From a checkpoint of a small transformer trained on Wikipedia.
Size: 25 layers, width 256, 4 heads of 64, MLP 1024 squared ReLU, vocabulary 8192, 23.9M parameters.
Architecture: RMSNorm before each block, rotary positions, untied embeddings, normalized queries and keys, capped logits.
Training: a variant of Adam for these matrices, 13743 steps.
MLP neurons of a small language model. Each row is named by its layer, matrix (up: input weights) and neuron, and shows model dimensions 0-127. Each number is 128 + 32 x the weight over its row's rms, rounded and kept within 0 to 255.
A block is one neuron, or neurons of one layer that tend to fire together. After each block is what it responds to, as a language model described it from the Wikipedia text at the highest values.

L13.up15 [153 157 107 152 101 103 129 114 106 113 121 145 130 132 132  85 132 121  88 161 166 143 171  94 122 155 167  78  86  95 107 151 176 104 161 121 121 134 137  77 172  69 167 104 127 178 162 135  46 136  97 163  83 122  87 144 105 124  85  60 103 156 111  74  75  83 161 141 132 184 130 122 165  88 146 117  85 148  99 129 106  93 107 141 146 140  75 154 129  95 118 135 116 131 164 166  91 190 131 104 165  95 155 106  88  76 133 120 116 148 148 138 102 119  93 147 116 150 199 150  89 171 141 164  71 110 124 108]
L13.up333 [156 114 125 115 112  81 132  71 117 129  84 109 203 194 121 107 140 122  69 196 128 118 147  87 177 138 148 105 103 125  94 148 110 159 135 164 126 109 104 122 126 172 174 142 106 129 184 113 148 124  73 163  95 157  95 104  89  94 130 146 102  80 135 100 143 116 157 180 151 142 114 162 173 103 119 122  92 114 158 136 116 131 151 154 155 165 146 108 184  98 186 143 120 119 144 106 122  95 109 163 116 136 188  99 156  95 108 124 120 127 135 133 126 147 129 148 138 149 141 168 102 126 131  78 183 232  84 182]
L13.up813 [143 107 115  97 118 160  21 104 111  73 125  69 177 180 166  95 119 108  83 140 127 115 139  97  81 170 157 102 111 182 118 166 160 143  71 162 127 106 104 113 133 157 119 128  90 147  96 108 146 203 135 131 160 120 142 127 129  85 113 128 130  90 125  70 108 104 102 132 148 165 126  52  82 153 117 122 119 120 139  87 115  66 111 104 150 123 157 144  91 135 150  77 127 119 100 131 171 106  59 117 167 124 164 173 185 123 124 121 212 150 152 137 102 133 106 145  80 144 134 186 131 145 109 111 132 231 156 123]
L13.up914 [115  57 194 125 158 117 133 112 119 122 106 116 173 154 132  98 154 157  34 156 107 176 124  80 157  63 132 103 148 129 115 164 127 199 109 151  95  54 141  63 147 130 103 146  90 105  97 160 189  97 118 127 190 180 136 128  85  99  73 192 153 150 123 121 132 150  95  64 133 153  80 137 146 108 131 121 116 151 116 133 116 123 118 135 136 142 127 119 111 141  90  84  69 128 139 152 153 157  77 107 144  69 138 146 140 127 157 130 151 118 141 167  74 167 119 102 134 111 171 155 144 138 109  92  93 105 174 118]
Description: Mid-word subword fragments. Short middle pieces of words split into several tokens, right after an opening fragment, e.g. Ex-od-us, Am-az-ons, In-c-umbent, ex-em-plified.

L3.up870 [117 164 153 110 139 146  89  89 179 151 131  27 189 118 135  71 208 121 157 135 162  93 119 108  53 137 146 114 121 124 152 106 164  40 111 155 157  59 178 141 164 107 129 163 133 119  81 101 117 147 159 139 137 171  72 114 151  98 174 178 183 147 133 128 118 102  91 106 149  78 117 129 170  75 152 134 149 119 146 132 130 130  98 146 136 139 155 127 128  81 142 227 123 136  97 136 122  78 132  98 138 133 127 131 146 148 159 153 182 122  74 139 143  94  85 114 121 117 201 129 116 172 101 159 120 113 115 195]
Description: Person role nouns. Nouns naming a person's occupation or role, mostly in biographical descriptors, e.g. politician, actress, painter, coach, architect, Candidate in election tables.

L3.up303 [117 182 123 122 144 103 182 181 187 150 130 138  93 125 196 135 144 130 119 159 132  51 125  52 141 114 127 154 136 126  85 223 138  93  87 140 150 139  56 107  94 111 139 132  74 143 135 123 200 144 134 156 179 116 129 121 152  77 137 108 150 123  93 110 158 105 144 103 105 136 140 114 132 144 183  86 125 115 109 123 174 109 139 151 132 136  59 142 129 109 170 117  72 108 133 118 130  36 131  79 198 116 130 121 165 128 118 175 123 125 182 174  77 126 112 152 139 174 115 145 120 156 145 121 158 140 125 141]
Description: Mid-word subword continuations. Word pieces inside or ending multi-token words, mostly names and suffixes (Achaemenids, organisation, artificial); also " to" after "in order" or "authority".

L10.up120 [ 87  95 163 125 130 107 131 112 101 124 110 168 132  89 156  72 147 136 114 206 163 139 179 128 163 114 137  84 100 111  86 143  74 206 196  74 164  93 119  98  97  88 113 207 133 135 147 160 137  81 123 137 168 121  96  95 195 139 127 119 113 121 114 147 110 118 168 149 168 185 150 107 160  92 112 134 104 142 144 139 115 123 147 145 125 186 149 139 114 119 137 184  79  65 165 183 148 166 114 192 125  65 154 118 122  71 123 175  90 136 178 180  82 111  85 141 119 106 133 159 134 117  86  61 150 153 166  93]
L10.up146 [110 158 101 120 122 124 104 132 128 159 166 119 152 156 125 120 107 130 135 195  95  91 154 141 147 107 100  26 153  95  93 142 168 141 130 103 153  80  96 167  72  96  99 150  95 105 182  89 106 153 122 188 166 154  87  90 143 120 139  78 130 115 183  60  77  90 137 138 152 160 105 135 171 100 137 111  91 174 182 180 111 119 119 130 113 108 126 130  94 147 145 168 111 119 166 156 177  79 193 111 147  97 132 125 145  90 158 139 166 179 179  96 168 182 153 145 140 132  92 178  97 183 134 176 170  72 205 143]
L10.up180 [155 182 200 134  67  92 152 149 125 175 133 117 124 128 117  74 127 156  72 134  67 140 200 145 112 151  77 120 156 165 130 125 163 121 115  74 159  82  54 124 147 128 110 131  99 107 100 133 124 182 148 148 183 145  97 171 154 104 132 105  79 141 150 126  89 147 148 113 135 189 143 167 145  72 128 163  74 105 120 105  58 142 186 120 151 172 131 177 136  87 166 192 102  96 175 122  70 137 134 121 112  89 163 127 131 102 130 157  94 142 138  72 124 132 125 120  98  74 150 180 130 202 121 118  96 119 161  77]
L10.up447 [153 123 138 154 106 131 101 137 106 166  87 123 127  75 106 132 130 100 108 207 139 175 107 140 157  67 134  58 158 109 108 152  94 162 137 111 150 154 132 145  81  89  85 119 122 111 170 115 147 161 118 234 121  93  56 129 148 155 159 139 109 109  95  61 110 115 157 183 130 179 103 115 115 124 126 146  95 118 163 192 155  58 112 103 100 205 125 124 146 160 123 120 121 110 136 159  62  87 108  54 125  54 141 111 105  96 141 170 106  76 124  83  99  92 103 156  86 124 166 155 151 128 101 154 114 137 149  41]
Description: Mid-word continuation pieces. Word-internal pieces right after a short word-start fragment like in, at, with, as in in-fer-iority, in-ha-ling, at-lan-tic; also hyphens in in-progress.

L10.up63 [132 131 172 109 143 113 148 198 139 103 128 140 133 129 134 119 121 117 126  38 205 133 179 101 123 111 127 144 108 166 146  89 167 130 139 156 128  85 115 120  93  87  65 209  68 117  92 135 144 133  95  92  98 158 109 138 106 146 120  85 174 129 148 155 130 174  69  76 132 124 145 139 108 121 186  98 109 156 119 120 135 133  42  74 155 108 126  89 103 126 170 136 120 101 127 161 166 185 149 111 116  95 121 106  97 171 125 125  90 158 149 138 168 177 171 130  93 111 107 171  47 190  96 165 108 170 136 106]
L10.up210 [173 175 144 168 143 129 135 147  92  87 132 113 141 150 195 127 126 121 129  88 137 174 189 144 144  52  85 129 121 108  71 103 105 160 134  88 137  92  96 116  73 154 112 160 172 111  86  79 143 151 125 190 113  96  69 155 127 110 115 125 116  75 133 120 115 112  98 169 161 157 134  99  99 128 146 128 104 156 145 154 169 117 124  98 178 104 106 147 156 137 155 122 113 136 103 191 179 130 196 149 140 140 134 139 116 182  86 135 150 203  30  68 141 201 133 158 105 112 144 177 144 153  87 115 105 113 159 148]
L10.up806 [123 124 162 190 185 152 139 184  99 163 122 133 135 140 124 147 116 154 123 126 129  74 152  76  99 137 145 106 131 103 116 147 131 160 131 138 176  81 135 116 113 120  73 133  65 105 144 101 153 114 101 159 207 111  87 129 188 108 114  97 154 150 130 127 118 127 132 162 150 137  51  51 109 136 207  86 164 158 163 138 208 135 142  88 169 114 140 147 136 119 166 138 105 169 105 168 145 100 149  83 145 108 136 209 138 143 103 128 116 181 116 123 146 121 160 170 145 128 152 171 163 162 150 134 125 155 216 151]
L10.up837 [135 135 112 159 132  97  89  95 110  72  90 117  69 117 165 158  99 136 119  49 180 205 181  72 151 104  78 152 101 133  81 107 104 121 152 163  92 176 135 125 111 120 150 133 171 126  74 120 125 112 118 180 134 147  82 161 148 135 114  85 179 149 134 136 130 115  59 116 125 139  74 122 144 146 177  78 124 161 173 152 141 144 145  91  85 147  92 104 126  93  99 123 137  93 124 121 100 150 127 111  87 153 109 134 180 166  83 153 166 131  45  92 153 173 151 135  83  74 152 146 170  96  88 118 119 107 164 154]
Description: Compound-noun head completion. Fires on the final head of a compound noun or on the suffix that completes it, e.g. tank destroyers, midfielder, speed sensor, chief executive officer.

L13.up206 [130 135 109 128 163 107 127 137 168 103  99  88 163  74 147  86 113 189 120 116  83  60 138 162 117 101 140  98 135 164 164 110 118 179 175  96 132  91 131 140  54 128 160 103 139  90 116 124 107 185 121 111 130 112 112 107  86 164  50  92 183 154 155 122 106 123  79 121 158 176  97 121 146 119 107 135 130 133 120  70 152  79  82 175 115  92 135  54 163  57 137 195 125 210 137 164 105 180 124 108  87  72 122 181  95 103 124 224 128 100 136  95 132 102 122 127 154 121  75 170 152 104 131  55 144 142 132 127]
L13.up425 [176 207 193 158  59 144 100  65  88 122 142  76  89  64 143 114 118 129 139 179 126 112 122 170 110 148 155 152  97 102 161 148 146  44 167  56 144 119 107 155 147 101 135 106 129 149 180  99 227 150 102 139 138 161 113 175  97 128 166 144 128 156 112  72 115 114 108 120 135 135 159 133 145  70  93  82 153 185 131  96  87 122 112 121 156 109 166 102 126 115 106  98  72 140 146 135 108 146 166 158 141 150 172 130 113 137  77 124 111 152 160 127 102 120 137 166  96 143 139 133 114 176  93 119 135 177  78 125]
L13.up523 [140 140 173 134 141 135 153 174 145 137  62 103 152 101 182 114 123 140 112 184 154 112 158 134 145 140 102 138 110  69 171 154 106 108 131 126 160  66 168 129 114  91 131  41 111 136  91 122 127 101 104 131 115 166 136 157  94 148 154 172  75 101 133 117 137 115  36 156  98 177 120  92 147 110 145 112 161 125 148 119 130  92 115 117 194 149 120 100 103  67 158 127 121 103 133 108  88 221  60  84 147  92 134  96 131  84  96 126  82 119 137 139  68 158 117 120 120 119 111 164 111 142 162  81 108  63 144 122]
L13.up870 [116 152 124 186  78 145 128 166 136  75 125 104 126  93  90  91 154 189 145 132 140  80 143 171 109 115 148  55 190 127 146 159 153 146 141 177 191  59 115 131 122 162 105  81 127 101  82 127 131 125 133  98 142 110 155 166 121 154 142 170 103 176 105 132 133 124  67 121 197 150 122 115 149 167 122 103 119 139 131  99 142 146 124  86 170  99 133 100 124  77  95 157 112 163 114 151 151 169 134 100 129  89 125 127  96 140 110 119 126 102  94 114 129 130 175  86 152  72 107 119 110 109 170 129 142 145 175 154]
Description: Table headers and partitive words. Column headers in sports tables (W, A, PF after pipes), "by" in captions like "goals by club", and "of" after one, most, rest.

L13.up170 [136 123 136 102 132 100 160 110 123 159 117  78  73  84  92  84  70 148 145 163 159 150 134  73  62 124 108 153 167 152 163 160 132  57  85 113  74 100 116  90  83  83 115 182 167 114 182 103 171 132  49 166 180 169  95 108 148  86 131 106 153 118 134  95 121 138  78 154 146 104 132 104 101 111  91 146 161 138  44 134 112  73 123 128 104 187 111 168 177 149 167 132 117 179  95 104 153 134 143 132 182 122 122 176 124 133 128 127 146 130 148  73  99 174 135 194 146 109  79 129 115 105 134 171  90 118  77 127]
L13.up352 [127 106 123 146 131  68 144 148  77 141  26  74 106 162 138 122 165 156  92 110  76 107 117 101 102  86 144 164 113 112 191 179 131 117 159 140  97 149 148  53  76 161 154 137  83 134 135 146 154 197 104 106 163 110 111 144 130  78 149 153  74  86 136  86 156 127 104  79 121 163 156 120 103  38 176 113 117 131 109 112 168  90 114 185 154 137 104 155 106 120 171 155 128 150 109  97 105 185 146  79 189  94  94 163 161 159  65 168 174 180 128 134 126 167 137 180 125 113 114 144  88 116 157 110 150  83  91  76]
L13.up641 [184 117 147 157 108  94 112 127 156 207 114  93 148 112 130 116 124 202 131  83 166 107 124 137 167 105 127 140 144 132 163 137  62  62  64 157 108  96 166  73  81 160 131 188 124 124 106 159 135 197 100 154 110 152 125 138 191  82 124 175 160 115 155 101 101  78 124 144 191 167 135 147 131 100 127 112  89  97 123 128 111 135 126 159 132  81 144 134  80 118 198 134 125 167 112  71 143 126 181  97 143 126 114 165 141  89 125 112 126 169 170 156 142 158 108  89 142 110 134 132  87 169 144  89 167 138  93  71]
L13.up834 [141 166 129 192 135 100 119 116 113 109 130  68 146 145 160 148  74 165 122 126 136 159 140 102 122 100 146 153 185 103 162 100 113 138 157 170  84 117  75 110  86 143 147 132 146 115 130  44 156 140 134 163 175 210 149 191 112 114 208 176 104 109  94 149 128 144  50 152 184 158 136 131 154  90 125  91  74 144 117 163 156  58 129 124 152 120  93 107 188  97 166 191 107 120 104 107 124 154 113 122 160 134 141 102 122 167 145 122 101 160 145 184  93 124 158 137 110 149 122 136 137 188 128  83  83 106 164 120]
Description: Person role nouns. Final pieces of occupation, title or role words describing a person, such as sculpt-or, educ-ator, footballer, head coach, board member, Speaker, Queen.

L10.up123 [ 90 109 115 122 127 141  91 184 108 138 136  58 147 159 174 133 123 124 117 193 143 107 115 179  85 149 175 107 203 144 148 198  91 150 119 141 131 143 150  71 165 110 118 155 109  98  82 134 119 130  97  70 129 152 154 146  89  72 138 117  77 100 144 136 139 101  94 125 189 114 120 147  89 143 212 102 118 169 153 144  99 177  98  92 141 111 143 123 108 125 121 160  93 120 146 138 121 142  67 156 109 118 114 121 130  82 106 181 143 148  96  70  87  82 178 121 109  96  86 100 113 118 144 158  90 111  85 111]
L10.up260 [122 154 208 115 116 160 101 143 158 102 130 126  99  63 113 131 160  64 104 159 159 121 101 143 111 133  88 132 145  93 162 117 113 144 155 129 105  88 142 149 188 133 164  74 101 132 112 111 161 120 149 176  56 177 167 154 118 142 169 165 162 154 115 116 121 122  82 100 166 160 118 145 107  73 148 126 122 155 130 150 155 173  53 151 196 158 136  74 101  49 101 187 105 100 184 128  94 140 114  89 121  91 204 101 126 133 149 185  91 119 141 125 148 108 138  93  90 122 150 131 105 141  85 150 109  85 133 158]
L10.up432 [163 128 190 133 105 152  66 125 132 132 166 121 172 110 129 102 122  80 107 194 125 100 122 178  87 144 175 136 142 114 159 165 201 144 159  82 168 170 139 130 105 154  90 157  97  86 139 165 169  94  93 109  76 200 138 129 123 137 146 124 129 123 100 113  85 134  99 163 189 148 149 142 144  85 183  95  81 188 194 130  92  80 141 131 159 124 135  72  71  74  69 127  99 105 166  79 136 161 137 156 116  60 105 114 169  96  92 118 131 139 130 137  77 129 142 134 167 122 158 147 106 132 140 120 145 158  91 135]
L10.up466 [141 141 148 122  94 130 155 152 117  61  60 111 176 132 107 153 150 176 129 137  97 114  79 101 164 151  52 135  95 107 159 111  79 132  98 111 191 130 137 128 153 150 113  89 107 159 121 128 147 165 122 127 108 141 185 113 159 165 158 173  96 142 118 114 133 115 100 134  98 118 139  95  82 125 131 162  99  97 172 183 142 143 115  98 116 180 173 118  89 103  96 145 129 123 132  70  94 102 100  64 171 110 155 100 142 127  77 153 134 126  88 151 137 115 181 184  76 128 174 157 182  88 125 107  39 147 161  97]
Description: Table header column names. Column-name tokens inside wiki table header rows, mostly sports standings such as W, L, Gold, Total; weaker on infobox field names.

L3.up106 [112 145 178 135 190 142  74 119 134 144  59  90 140 141 165 159 116 117 166 111  96  35 141 148  70  86  43 114  80 153 164 100 101 133  96 130 196 154 131 142 181 174 132 156 121 125 145 129 162  89 145 192 147 115 144  98 110 182 119 134 144 163 151 128 169  99 134 195 139 113 129 126 158 105 131 127 160 126 125 123 112  94  77 141 137 150  74 118 142  80  77 117 159 150 118  75  77  82 134 162 122 151 173 138 138  92 129 153  60  98  90 140  40  88 107 144 147 153 160 142 107 115 122 148  86 178 138 154]
Description: Markdown table cells. Tokens inside markdown-style wiki tables, mostly dashes in the |---|---|--- separator row, plus cell contents after pipes such as numbers, to, tail.